MLP neurons of a small language model. Each row is named by its layer, matrix (up: input weights; down: output weights) and neuron, and shows model dimensions 464-559. Each number is 128 + 32 x the weight over its row's rms, rounded and kept within 0 to 255.
After each neuron's rows, "raises" lists the tokens whose logits its output raises most directly, leaving later layers aside.

L2.up3932 [112 150 145 137 169 130 132 125  96 127 106 103 119 167 110 127 138 138 213 153 121  98  95  98 125 132  57  69 170  38 144 117 151  76  87  99 162 127 178 161 170 146 148 173  85  72 118 144 152 118 172 111 230 118 181 146 111  98 133 130 128 131 129 103 142 131 105 144 117 164 144 124  61 153 163 118 173 143 106 136 122 137 163 154 139 188 111 111 122  76 132 139 137 190  93 112]
L2.down3932 [ 91 150 125 152  85 136 187 120 134 125 152 122 154 137 144 144 143 137 112  76 162 132 158 207 177  44 144 190  95 156  93 157 137 131 167 118 128 160  89 169 110 137  89  86 130 163 134  99 109 120 128 104  50 104 105 154 185 162 134 102 156 144 148 129 140 127 171 147  78 138 121 125 191  64 126 173 165 114  65 115 136  82 132 112 121 100 168 176 149 130 163 114 114  90 135 139]
raises: "2", "1", "5", "6", "4"

L2.up1930 [ 77 186 107 143 126 157 140 129 118 102 118 139  99 112 105 104 152 189 100 119 165 161 166 123 127 133 144 103 152 115 114 163  97 183 139  65 182 132 114 119  76 122 108 143 129  56 132 130 172  78  98 150 137 145 123 103 142 126 140  56  96 154 114  85 123 112 121 123 144  82  98  81 105 144 143 132 214 132 174 142 118 130 106 126 174 144 137 181 151 137  39 153 203  90 215 149]
L2.down1930 [174 142 144 116 187 133 119 116 143 144 142 202 194 129 184 150 128 119 106 194 162  66 164 142 138 122 157  93  71 141 182 184 144 112 128  91 158  79 133 117 112 134  81 117 147 102 111 167  97 133 162 135 108 113 128 204 127 147 127 154 147  95 142 110 112 149  93  90 141 154 141 149  98 117   0 144 146  84 106 147 154  81 149 133  95 124 116 108  91 134 152 221 122 139 107 141]
raises: "8", "9", "1", "2", "5"

L2.up984 [177 120 101 172 140 168 187 141 168 140  62 185 108 100  92 144 118  96 160 120 135 206 127  95 129 122 156  58 147  76  70 110 134 134 128 153 184 145 172 143 150 110 135 101  68 149  95 157  93  93 132 134  98 114 121  89 121 121  94  83  66 152 146 167 126 168 160 121 126 116  93 160 121 100 167 148  82 123 130 128 150 100  87 144 163 139  61 127 152 137 120 149  89 133 172  91]
L2.down984 [125 144 135 135 115  96 132 132  41 177 137 157 207 163 158 121  84 120 116 149 138  88 114 152 164 112 121 140  95 115 144 128 110 140 149 107 127 155 125  88 170 150 138 125 182 145 154 130 112 144 139 157 130 166 153 157 177 100 101 130 157 107 115 120 135  92 167  93 123 136 194 149 148 115  77 130 182 110 159 113 120 129 130 156 150  99 208 156 153  70  93 176 173 128  65 147]
raises: "2", "8", "6", "7", "4"

L2.up2584 [105 112 112 165  97 167 121  90 188 157 119 119  98 106 146 148  86 153 160 101 104 123 148  77 193 116 145  88 141 156  65 203  69 152 112 242  66 151 174 182 120  85 174 104 171  75 102 146  78  64 138  79  58 122 158  82 149 145 116 121 177 200 113 150 141 106 142 127 142 158 147 176 104  82 160 128  75 107 164 144 139  80 111 127 150 110  89 175 124 180  94 144 200 163 104 117]
L2.down2584 [150 158 148 118 154 117 165 131 129 113 195 180 136  79 136 127 143  99 106 130 141 106 117 148  40 104 127  91  57 162 166 125 122 124 122 111 144  62 100 102 155 162  79 117 131 104 126 136 121 156 155 171 134 129 147 167 154 109 112 133  86  88 123 105 157 139 144 108  81 128 191 150 131 145 147 105 133 117  85 108 107 121 152 131 143 131 158 140 123 113  51 115  88 138 136 123]
raises: "9", "6", "2", "8", "1"

L2.up2381 [149  74 101 145 183 105 106 176 134  83 113 166 108  97  78 144 134 151 130 124 131 122 155 137 122 126 148 146 126  82  68 176 135 152 148 170  74 167 133 165 132 128 156 119 151 106  78 106 105  92 169 109 119 107 217  88  88 102 121 118 138 153 103 166 172 104 202 213 149 141 119 216 131 129  97 120  72 118 142 174 102 131 127 143  99 101 185 134 106  84 151 171  69 157 147 124]
L2.down2381 [147 111 158 154 120 162 131 132 180 174 122 120 134 158 134 118 123 110 179  90 173 110  87 118  88 151 130 131 128 150 188 178 136 123 147 143 148  99 123  85 171  99 103 157 130  76 154 137 110 176 181 174  80 120 178 190  97 118 122 201 123  68 193 134 128 126 195  66 147 158 135 110 175 158  87 110 130  83 118 109  78 147 107 176 152 211 163 142 110 129 130 113  86 152  74 136]
raises: "0", "8", "5", "4", "9"

L2.up448 [128 106 130 120 108 129 100 139  97 110 116 126 119 162 115 167 111 125 147 120  84 157 145  98 133 111 131 128 140 173  98 125 141 136  74 148 120 148 142 160  60 118  91  99 191 145  92 116 165 149 101 178  91 136 117 133 130  97 151 152 125 181  73 123 164 147 150 152 158 114 102 182 107 101 165 183 134 124 100 106 132 139  85  81 109 115 104 102 170 127 118 164 131 147  87 139]
L2.down448 [165 187 119 153 179  87 105 121 132 148 147 114 127  96 184  42 135 108 127 146 165 112  95 174  35 156 122 123 117 155 130  90 139  79 153 103 109  87 134 143 159 132 117 124  75 143 143 133 122 190 146 146  90 112 122 152 163 120 108 103 129  80 127 124 145 135 110  99 108 131 179 151 152 124  79  75 134 135 114  84  87 139 136 153 108 170 158 183 127 163 124 152 110 100 157  98]
raises: "1", "9", "2", "8", "7"

L2.up1156 [142  97 127 112  62 123 111 169 175 124 167  75  83 110 113 136  76 105 164 140  70 148 150  89 127 144 197 139 135  82 108 117  73 131 161 133 106 140 127 142 148 152 135 131 139 136 100 116 142  93 134 123 105 126 165 127 152 159 150 144 138 144 141  92 149 136  96 101 125 114  82 154 131 127 135 127 106  84 122 148 159 156 156 155 101 117 142 151 194 129 150 125 159 132 146 138]
L2.down1156 [151 172 218 131 105 156 142 109 202 144 174 142 132 106 138 127 140 146 157 148 135 130 129 129 168 129 101 112 143 124  87 165  85 142 139 137 137 134 175  65 181 126  78 129 131  94 117 140 106 172 134 158  90 143 151 183 132 117 146 147 131 114  96 148 227 122 131  77 117 121 181 124 150 139  58 108 124 118  51 149 136  84  95 151 120 136 125 116 136  81  93 138 161 131 117 145]
raises: "1", "2", "8", "7", "9"

L2.up680 [115 126 119 154  89 158 191 129  88 112 150 129 116 197 117 144 165 152 153 136 146 103 126 139 147 129 110  98 145 167 165 138 176 108 154 131  86 100 114  87 147 109 156 111  79 127 130 189 123 156 128 142  95 125 122 181 101 103 162 104 129  89 122 148 161 118 135 137 115 156 153 162  83 119 146 136 121 102 115 184  87 179 114 109 170 136 134 122 162  88 155  93 120 176  87 116]
L2.down680 [112 100 169 141 146 125 186  81  91 126 110 132 165 106 179  67  98 133 152 128 132 112  88 121  94 105  88 164  96 178 194 204 127  92 137 169 157 189 124 142  78 128 142  98 140 107 117 123 128 141 112 133 112 105 164 126 141 149  89 173 123 108 133  88 125  93 186 117 156 121 117  82 151  90  53 131 149 136 131 128 108 101 191 157 119 157 132 111  85 134 146 102 112 162 119 130]
raises: "0", "3", "5", "1", "8"

L2.up757 [143 129 122 158 114 104  80 158 129  95 112 138 138 106  73 166 175 128 135 139 181 135 113 150 132 127 147 131 148  99 108 149  94 155  84 123  79  97 128 191 110 120  73  75 100 115  92  69 154 146  82  95 112 152  61 107 188 123 156 134 112 132  63  90 185 111 150 145  82 143 124 138 177 116  84 132  89 117 161 146 177 152 110 140 118  59 139  80 106 143 104 120 107 133 142 156]
L2.down757 [ 77 116 121 127 163 207 132 101 128 195 120 119 135 126 116 111 100 159 113  97 157 108 177  91  67 160 106 173 112 135  94 117 154 106 145 164 146 177 127 143  99 112 220  96 159 217 176 134 157  88 132 137 158 148 129 132 103  87 111  95 155 122 191 117  76 183 120  81 110 138 152  94 134 100  49 129 168 151 100 104 171 103 133  79 112 138 114 151 114 150 154 170 111 111  69 150]
raises: "8", "9", "6", "7", "4"

L2.up1989 [106 106 171 151 110  64  94 130 115 140 143 116 143  95  96 153 165 139 156 139 153  89 129  69 124 127 134 143 148 117  91 117 151 122 128 149 149  77 159 163  49  94  78 114 132 101 139 153 102  33 111 135 129 110  43  84 156 148  79 122 129 153  88 107 126  79 115 131  86 125 136 114  98 161 117 162 118 129  87 130 177 111 119 106  93 104 135  81 139 151 118 109 165 184 149 122]
L2.down1989 [ 71 153 138 174 129 195 174 143 100 157 147 150 100 182 213  81 101 131 119 121  78 132 102 140  49 176  92 112  97 179 107 111 115 127  93 135 159 140 149 134 155 130 166 143 167 157 116  91 151 190 144 158 133 152 144 164 117 128 130 113 122 108 133  83 162 150 134  91 131 155 138 143 150  55  48 151 136 156 151 118 102 147 151 147  93 130 141  91 106  60  86 109 138  77 105 113]
raises: "5", "6", "8", "7", "9"

L2.up3329 [107 133 102 154 185 151 110 143  98  45  61 114 136 159 154 110 122  94 189 102 115 128 124 138 160  96 172 161 102 142 126 173 106 109 182 101 121  95 151 149 135 136 168 140 147 139 107 141 127  17 101  98 110 105 142  80 120  75 124 143 137 115 137 180 134 114 131 184 105 156 145  97 126 126 122 150  74 146 148 155 151 102  67 119 125  80 118 153 152  73 160  84 141 138  84 145]
L2.down3329 [136 159 128 113 115 109 136 148 155 159 131 151 148  68 101 108 134 140 110 134 161 168 137 113 144  80  58  87 132 164 118 133 129 168  73 146 133 147 132 164 110 113 110  96 112 135 162  89  97 103 167 179  92 126 117 154 148 112 135 146 163  97 152 105 119 131  92  55 152 132 137 128 129 139   0 129 239 123 119 104 125 109 136 135  77 116 131 155  74 107  93 125 104 112  99 104]
raises: "7", "5", "0", "6", "”"

L2.up3255 [139 141 132 210 131 188  28 159 166 127 100 121 145 182 114  81  79 166 121 173 169  76 104  98 117 170 125  94  98 154 108 105 159 140 140 142 103 162 138 106 141 123 146 109 181 108 124 113 137 151 103 121 110 120 144  65 112  79 162  94 141 116 141 165 184 127  95 126 161 126 104 149 101 133 100 130 105 170 124 185 183 131 118 121 169 160  99 149 100 113 129 124 118 148 141  89]
L2.down3255 [136 140 160  89 139 109 143 144 112 109 201 108 144 139 147 145 176  92 128 152 127  91  66 169 135 106 132 191 118 131 126 126 123 116 169 154 177 132 117 140 122 147  91  97 113 108 145 160  60 148 132 145 163 141 166 158 167  35 107 182 151 169 139 140 129 127 163  99 128 140 138 153 133 136 106 148 122 105 129 114 104 111  97 166  90 157 153  95 139 153 156 150 151  95 168 106]
raises: "5", "6", "3", "7", "8"

L2.up8 [142 207 142 194 133  90 101 109 133 170 113 125 103  85 151 124  49  72 139 145 163 123 111 130 113  80 153 156  77  54 112 105 166 121 135 109 106  83 157 141 138 150 105 156  55 147 129 183 190  42 111  76  99 103  70 122  68 119 110 138 169  58 128 136 115 114 135 139 115 137 130  76 112 122 142 141 156  95 119 148 119  87  72 139 147 105 137 133 121  68 144 119 149  88  59 170]
L2.down8 [101  80 146 117 112 147 160  80 125 130 139 129 119 155 128 144 116 147  82  87  99 102 140 150 157 104 123 107 142 137  92 135 127 130 128 129 147 145 111 115 151 140 146 124 134 168 117 122 107 162 174 198 145 177 152 160 149  93 115 129 170 124 143  73 105 128 135 104 116 186 159 151 107 118  26 144  91 171 115 125  89 172 137 168 172 116 142 183 131 123 104 125 141 142 140  92]
raises: "8", "6", "9", "5", "7"

L2.up1378 [154 108 132 198 145 134  90 160 105  93 109  99 152 132  65 156 104 142 107 155 142  79  73 127 129 123 116 115  69 148  44 158 104 120 149 107 152 157  57  97 161 112 188 158 194 100 123 155 121 137  75 101 141 122  74 115  89 144  83  90 175 111 108  96  99  52 145 109 150  99  98 172  92 113  97  86 157 134 161  96 134 169 134  71 157 159 146 145 150 129 209 124 153 124 105  66]
L2.down1378 [117 123 124  55 117 118 175 114 162 132 169 176 159 152 143 115 161 136 135 102 117 183 179 155 141 118 114 173 134 128 152 208 183 178 111 112 176 122 174 171 120 129 101  76 113 133  63 131 143  92 179 132 117 119 136 159 171 144 190 120 141 137 127 142 137 178 112 107 115 118 169  77 155 116 121 166  89 100 123 145 109 114 152 174  78  79 106 129 105 134 100 179 111 113 177 176]
raises: "3", "1", "5", "2", "0"

L2.up2223 [132 162  98 163 104 127 134 175 116 181 133  70 138 151 139 139  75  79 165 111 148 159 108 146 173  94  64 133 129 152 115 160 155  81 147 118  85 103 114 170 104 103 127  53 107 159 104 145 103 114 143 119 117 132 118 170 207 104 198 128 139 111 186 186 149 126 132 161 132 130  88 136 127 142 159 119 126  88  40 146 112 129 145  91 107 138 164 119 133  75 127 142  99 155 116 107]
L2.down2223 [114 212 148 113 153 156 139 165 176 153 183 192 122  96 141 163 137  69 125 130 163 122 154 157 164 109 146 109 192 164 121 153 142  66 103 125 164 106 129 127 183 107 132 147  89  91 160 126 109 182 115 147 176 112 154 138 144  46 126 160 143  78 157 133 124 109 136  69  81 112 153 139 137  88   0 123 157 107 131 163  79  59 121 127 149 108 165 141 114  69  67 192 147  84  95 125]
raises: "1", "3", "9", "2", "4"

L2.up1759 [ 99 130  79  71  56 132  86 162 151 159 118 100  90 106 129 118 141  69  67 137 139 127  82 115 130 169 152 113 124 126 148 206 158  96 144  84  93 117 157 145 136 115 188 137  61 142 155 138 114 130 166 159  51 104 108 144 132 111 104 159  93  53 143  80 125 166 130 138  85 181 115 147  84 121 157 122 167 119 101 143 133  42 133 164 115 189 119 108 137 157 157 171 126 109 114 106]
L2.down1759 [123 178 142 110 158 152 142 134 121 126 151 127 123 144 132 121  68  95 146  98 168 113 126 136 120  78  51 137 165 157 135 103 112  97 144 146 152 150 131 130 150 143  79 168 134 158  78 135  95 126  70 152 153 136 184  89 145  95 125 138 140 149 125 109 131 125 160 117 151 112 162  86 150 103   0 126 121 138 194  69 153 166 169 145 114 159 142 166 108  68  91 123 148 121 137 113]
raises: "8", "9", "7", "4", "5"

L2.up2528 [ 87  90 107 102 120  81 130 125 163 136 140 155 179  76  98 143  97 108 109 156 165 112 127 113 129 110 165 199 104 119 185 107 121 166 137 120 104 155 157 127 146 160 165 131 134 117 152 111 163 143 129  60 126 145 217 133 132 127 128  95 110 163  99 144  62  99 116  92 152 130 124 100 142 100 112 101 133 124 101 148 151 150 141 130 123 106 148 170 157 121 103 144 106 115 188 137]
L2.down2528 [138 127 120 151 187 101 177 176 101 130 158 110  94 170 135 175 129 170 114  78 114 134 167 134  94 130 124 111 162 120 104 104 141 104 197 149 107 128 138  88 135  81 101  86 167  73 123 149 103 126 155 129 141 140  71 138 122 110 125 134  67 122  99 156 139 122 120 144  81 140 145 122 114 141 148 120 133  93 150 205  78 171 141 119 118 181  96 110 101 138 169 139 191 172  88  89]
raises: " the", " this", " their", " its", " his"

L2.up1986 [164  76 100 164 147 105 169 124 122  99 108  93 111 123  78 111 125 154 165 100 107 115 137  92 126 124 135 119 153 153 133 138 152 112 158  79 152 148 148 124 209 127  79  82 124 141 141 146 126 110  72 105 121  82  82  89  87 136  93  88 128 138 138 152 130  82  75 175 148 166  68 115 178 109 144 145 131 147 111 120 163 138  98 115 112 111 170 192 117 112 156 174 110 170 130 171]
L2.down1986 [106 154 144 149 169 105 114 113 155 157 125 141 131 117 170 161 100 138 123 130 174 138 119 127 127 103 134 139 175 129 110 150 185 110 147 159 146 167 120 127 136 114  92 163  43 112 158 103 154 169 134 152  88 103 138 162 121 128 117  96 155  51 161 124 121 152 165  58 156 161 142 168 172  78   0 101 180  91 151 155 145 117 200 153 144  90 142  83 120  75  98 149 116 160  98 117]
raises: "5", "1", "6", "8", "4"

L2.up2019 [113 118  88 133 168 129 153 177 184 132 131  85  63  84 121 158 100  69 169  92 102 159 160 113 139 156 145  86 111  95  98 139  63  94 135 122 135 124 211 142 182 112 129  98 178  93 142 126 132  41 161 137 108 129 131 178 155 105 131  95 176 147 133 148 142 157 150 147 177 115 109 135 130 158  92 139 130 113 125 109 129 138  47 125 173 132 148 175 102 112 132 156 128 197 115 131]
L2.down2019 [132 182 146 131 130 155 123 111 147 149 163 127 126 114 157 111 121 149 176 150 153 128  54 151 113 149 139 102 159 147 136 148 101 165 188 110  97 157 117 140 134 186  99 122 117 140 166 166 129 124 145 136 126 142 132 118 131  84 108 134 126  83  81 137 225 129 161 122  96 141 202 129 160 134   0 128 122 114 132 173 136  90 167 154  51 107 123 146 138  90 100 189 139 135  76 136]
raises: "1", "8", "6", "9", "5"

L2.up1899 [ 73 140  97 104 134 127 136  84 126 129  87 123 159 132 119 171 133 123  92 146 116 104 166 161 132 156 161 145 106 128 164 132 114 130 133 123 145  60 169  95 163 148 121 108 135 140 136 132  87 155 131 109 106 121 156 193 110 137 118 115 185 103  97 160 163 131 153  65 135  99 119 145 101 130 117 141 148 123 130 129 166 154 155 179 125 153 113 200 142 144 136 142 127 200 119 143]
L2.down1899 [217 135 159 104 117 121 107 173 121 104 186  97 145 131 164 108 145 124 156 134 174 166 172 102 156  90 117  59 121 110  81 135 160 140 147 108 131 104  82 122 177  86  71 128 122 108 144 113 209 105 151 100 126 178 134  95 138 125  94 166  55  99 127 159 112 111 118 109 159 150 153 143 103 119 108 137 166  94 177 136  96 154 138 120  87 125 114  95 135  86 180 153 176  66 107 149]
raises: " the", " their", " those", " his", " its"

L2.up1114 [104  94  96 153 142  57  99 161  92 137 124 153 101 155  68 157 141 132 122 141  84 115 115 101  85 178 159  68 133 110 137 108 156 120 124 150  99  87  84 108 121 140 146 152  85 143 134 195 129  90  87 128  93  29 140  71 153 128 118 120  95 120  76 155 131  81 118 157 145 142 141 148  99 114 173  97 154 113 156 137 132 127 141  88 175 145 107 100 145  60 139 129 149 171 137  85]
L2.down1114 [129 181 140 112 156 136 130 141 146 142 159 120 137 163 188 112 101 136 157 132 178 134  96 128 176 134 119 117 108 120  63 167 134 117 111 105 137 118  87 130 166 118 113 142 105  96 113 102 140 155 150 100 129 110 124 223 162 138  94 107 147 134 123 154 125 161 140 117  97 133 168 151 150 162   0 134 148 111  53 147 122 150 121 148  87 116 153 130 144 182 138 122 162 120 147 126]
raises: "4", "5", "6", "3", "7"

L2.up1421 [151 143 136 164 120 145 127 185 139  70  92  82 115 115  64 150 103 142  98 127 165  93  89 124 131 109 120 149  53 157  41  80 120 163 123 115 172 126 190 139 181 134 108 116 123  99 141 136  47 121 163 120 127 121  80 133  64 137 108  98 157 102  62 149 160 142 117 160 161 121 124 131 108 107 145  64  94 148 211 184 144 108 121 178 140 107  99 133 153  55 100 128  65 140 105 115]
L2.down1421 [118  93 163 145 127 111 120 131 121 144 173 106 146 151 137  76 134 113 134  75 129 162  71 156  88 116  79 154 178 147 176 194 154  91 182 135 168  89 141 162 152 159 163 141 111 118 102 175 131 182 212 161  98 156 106 109 148 148 151 171 130 110 125  90 143 144 146  92 121 158 127  79 144  65  40 109 108 100  53 129  88 166 143 175  87 142 149 138 105  82 116 107 171 166  62 154]
raises: "0", "5", "7", "8", "3"

L2.up553 [126 111 102 180 169 106 141 117 142  56 116 122 111 124 110 155 119  99 134  59 178 177 157 106 150 103 164 173 157 168 113 134 149 119 107 149 133 103 137 116 106 144 122 140  92 140 126 160 112 116 134 107 181  95 178 142 134  77 129 120 115 162 120 147 102  93 139 142 171 174  94 131 185 128 139 132 155 191 131 154 106 134 122 170 114 148 161 114 175 140 151 129 123 132 135  94]
L2.down553 [107 159 146 136 156 178 143 113 129 140 149  85 197 141 143  72 161 122  78 147 130  84 144 212 142 106  91  87 163 195 103  86 129 122 185 102 182 111 108 115 140 102 168 149 137 119 181 178  56 189 153 137 151 135 155 167 150  94 144 166 131 110 160 113 174 118 150  86 147 151 152 130 129 146   0 137 141 152 133 139  80 149 163 105 123 116 153 131  85 136 103 145 153 115  98 125]
raises: "0", "7", "1", "5", "6"

L2.up3401 [ 87  73 150 185 107 137  93 119  81 110  73 190 130 140 112 124 141  98  80 138 126 102 134 120 155  49 180 136 147 129 102  87  69 131 144 101  55 122  58 110 153  63 131 107 159 150 179  88 135 104 111 128 132  98 122 107 138 119 170 100 142 110 121 147 131 136 140 157 163 134 140 142 114 114 144 155 145 187 213 134 146  98 161  97 165 137 122 123 172  80 156 125  87 190  99 142]
L2.down3401 [130 123 151 102  98 127 193 146 149 173 173 103  81 122 144 129 132 177  80  87 167 171  67 128 145 112 105 195  95 109 120 173 133 177 123 163 200 214 148 173 123 129 101 106  73 140 105 113  73 106 125 173 112 162 146 134  97 102  64 128 143  93 129 138 100  97  64 116 117  87 113 138 129 158 174 123 127 116  74 125 122 135 154 193  78 115 130  94 135 154 168 132 177 155 138 153]
raises: "7", "8", "6", "9", "5"

L2.up3286 [121 108 119 131 106 110 103 151 161 119 126 103  94 127 174 201 126 139 133 100 169 108 116 108 142 126 171 127 143 121 136 112 114 137 168 128 118 167 137 150 146 143  86 114 116  83  69 144 125  78 103 107 101 150  78 142  94 134 172 150  92 146  59 127 118 109 108 153 117 136  40 106 144 166 111 148 146 139 103 148  67  95 122 120 149 154 143 110 129  93 143 180 140 191 156 134]
L2.down3286 [ 74 159 141 132 201 131  99 117 101 139 154 155 125 165 135  62 111  81 137 153 159  87  90 126  97 143  99 111 108 168 107 128 132 120 158 153 184 142 139 106 155 174 152 110 126 154 188 115  96 154 169 119 144 126 172 174 151 146 144 113 193  85 134 111 133 127 158  98 117 120 177  80 161 138   0 124 145 141 108  84 106 146 171 111 110 113 125 177 122 155 124  99 167 102 126 127]
raises: "8", "5", "6", "9", "7"

L2.up3325 [ 68 158 109 105 133 125 153  92  76 164 105 144  88 128 152 154 109 190 121 119 150 125 120 103 105 138 103 105 118  75 148 180 193 145 107 148 104 131 117 108 150 128 162 123  90 130 108 178 120  94 165 112 112 116 186 168 120  84 144 100 147 107 139  77 131 173  32 135 131 156 116 175  97 148 139 115 168 111 157  96 141 110 168  98 137 163 159 216 132 153 103  89 112 111 146 107]
L2.down3325 [109 150 126 163 130  87 167 165 161 138 115 128 156 110 110 182 121 116 109 127 119 120 131 172 125  88 110 106 117 144 189 133  90 148 140 130 182 175 133 148 155 112 111 156 165 127 124 163 105 157 106 107 133  98 154 139 143 158  83 135 157 165 110 229 138 122 232 138 139  98 169  89 146 130  81 165  86 114 139 199 121 146 106 167  94 102 175  86 129  95 141 119 150 170 188 143]
raises: "3", "4", "6", "5", "2"

L2.up2233 [112 129 152  81 105 124 120  88 141 110 100 122 134 148 138  64 139 142 111 129 123 102 158 127 148 144 155 108 117 118 100 114 134 109 166 122 118 134 155  99  96 156 119 184  58  67  93 107 152 114 142 153  52 115 134 120 108 143 111  83  81 151  87 147 136  98 148 145 145  73  99  94  96 105 144 167 119 132 123 241 159  99  93 115 191 147  76 143 154 129 139 126 117 103 171 127]
L2.down2233 [187 132 116 172 146 154 134 182  81 135 164 132 128 151  95 154  98  99 149 152 147 131 147 106  42  73 124  98 164 133 162 102 117 173 131 160 165 160 117 166 157 131 157  81 115 154 134 132 136 132  71 123 139 121 140 137 189 152 171 135 175 122 130 152 162 107 132  68 138 166 197 120 156 123  52  68 140 172 158  34 128 126 202 123  73 155 163 122 174 121 101 110 108  97 100 123]
raises: "6", "5", "7", "8", "9"

L2.up2549 [125 153 123 174  84 118 103  97 114  82  89 142 101  82  96 144 149 138  91  86 127  75 146 118 153 166 158 137 109 136 121 119  79 132 159  98 147 186 107 146 125 113 102 182  94 124 137 120 145 108 151 105  68  96 145  99 133  99 183 111  91  77 149 118  73 123 147  95  97 131 133 174 105 108 162 149 159 104  94 113 147  80 105 136 176 151 124 104 140  85 116 145 139  82 147 156]
L2.down2549 [114 106 124 117 166 133 125 123 102 182 166 125 147 148 148 149 100  99 107 144 175 140 144 108  89  84  87 136 139 143 160 114 147 110 140 170 139 109 123  76 102 103 175  84 142 151 139 175 123 127 110 188 168 122 127 180 144  84 100 100 138 141 139  81 191  80 129  84 124 114 194 115 187 142  15 126 165 165 152 138  59 160 136 117 117 160 176 126 113 106  43 166 125  95  71 101]
raises: "8", "9", "5", "7", "6"

L2.up2365 [114  99 120 138 111  57  86 112 128 133 146 138 128  90 110 144 178 190 112 128 148 161 116 165 171 167 184 102 133  78 117 137 136 116 126 134 102 115  98  95 161 121  97 101 125 111 118 145 139  67 156 149 118 129 104 145 126 162 106 121 143 116  91 164 108 168 129  98 121 178 149 136 180 132 150 155 217 132 135 154 150 103 112 143  78 131 113  82 185 123 162 124 166 118 151 174]
L2.down2365 [ 98 142 121 181 103 136 138 123 100 115 161 105 144 151  93 102  72 126 122 121 116  91 136 112  85  55 131 129 114 128 104 122 127 132 121 149 130 160 152 126  90 127 140 168 156 193  99  95 133 149  77 140 155 117 168 172 154 112 164  95 126 126 149  87 158 146 116 138 115 119 195  47 124 117   0 111 162 170 188 116  99 148 151 130 127 135 150 117  56 134  82 128 102 116  62 112]
raises: "9", "%", "8", "0", " cm"

L2.up3957 [155 112 139  86  98  82 120 144 138 168 181 148  93 156 154  84 127 142 120 124 122  87 138 117 146 175 130 140 134  86 129 150 158 136 108 103 148  82 133 153 140 133  61 158 151 129 146 147 124  66 127 136 138 100  74 136 166 165  88 131 117 166  92 117 143  73 134 194 157 118  95 144  81 132 137 198 161 150 145 204 132  75 134 114 130 174  86  73 137  72  98 197 119  93 189 103]
L2.down3957 [111 128 135 159 159 155 125 145 153 118 137  76 163 104 149 138 127 116 110  93 205 143 123 126 148 123 115 129  98 139 163 108  87 122 139 130 142 152 142 103 117 136 208 121 148 139 135 153  82 154 124 143 124 164 199 149 101  60 113 111 149 153 172 138 141 178 140  57  72 119 176 117 157  84  60 102 138 144  85  82 118 138 187 141 104 104 166 144 123 170 105 120  89 106  83 163]
raises: "9", "8", "0", "7", "4"

L2.up854 [116 126 175 102 131 126 163 190 128  80  61  94 178 157 103 185 106 107 122 195 149 131 131 114 127 140 175 174 129 164  79  64 222 155 121  77 100 137 116 119  92 154 141 109 105  70 129  97 148  95  80 129 119  57 120 136 148 185 138  49 164 105 126 171 105  78 161 164  70 125  91 159  97 128 128 135 108 122 175 153 203  83 124 132 131 129  97 132 134 129 140  21 152 137 126 157]
L2.down854 [ 99 193 128 156 167 157 114  82 134 200 152 105  94 138 131  92 127 129  96 126 159 161  82 105 102  66  57  87 119 112 157 167 135  74  98 146 158 154 184  95 203 140  87 132 123 181 172 145 126 115 167 209 140 143 126 149  98  98 111 184 156  72 106  86  98 158  64  92 167 113 189 149 157  97   0 107 185 156 152 121  99  83 219 208 152 171 180 132 102  71 134 190 125 155 194  92]
raises: "8", "7", "6", "9", "5"

L2.up4030 [129 140 109  81 114 125 162 154 109 146 148 108 143 126 114 139 103 177 207  97 180 122 163  79 143 161 209 127 140 142 166 102  92 111 162 122 113  99 123 143 115 127 138  89 131 123 125 103 160 128 131 188 101 143  88 165 130 111  91 122  70 105 151 109 168  93  67 164 155 151  87 153  87 142 151 169 142 145 145 121 139 159 159 104 108 130 160 153 116  68 219 158 156 202 149  98]
L2.down4030 [127 106 122 132 145 136 151  92 150 138 175 122 133 135 108 111 209 107 123 131 152  70  97  79 138  82 107 104 117  89 158 177 148 129 109 139 153 123 144 130 155  98  99 122 125 114 171 147 131 118 143 131 121 118 160 111 144 199 173 101 144 148 132 149  55 162 161 135 123  87 147 170 147 159  68 117 106 155  79 119  50  79  79 113 105 147 146 173  78 172  97 181 117 103 113 149]
raises: "0", "2", "1", "3", "4"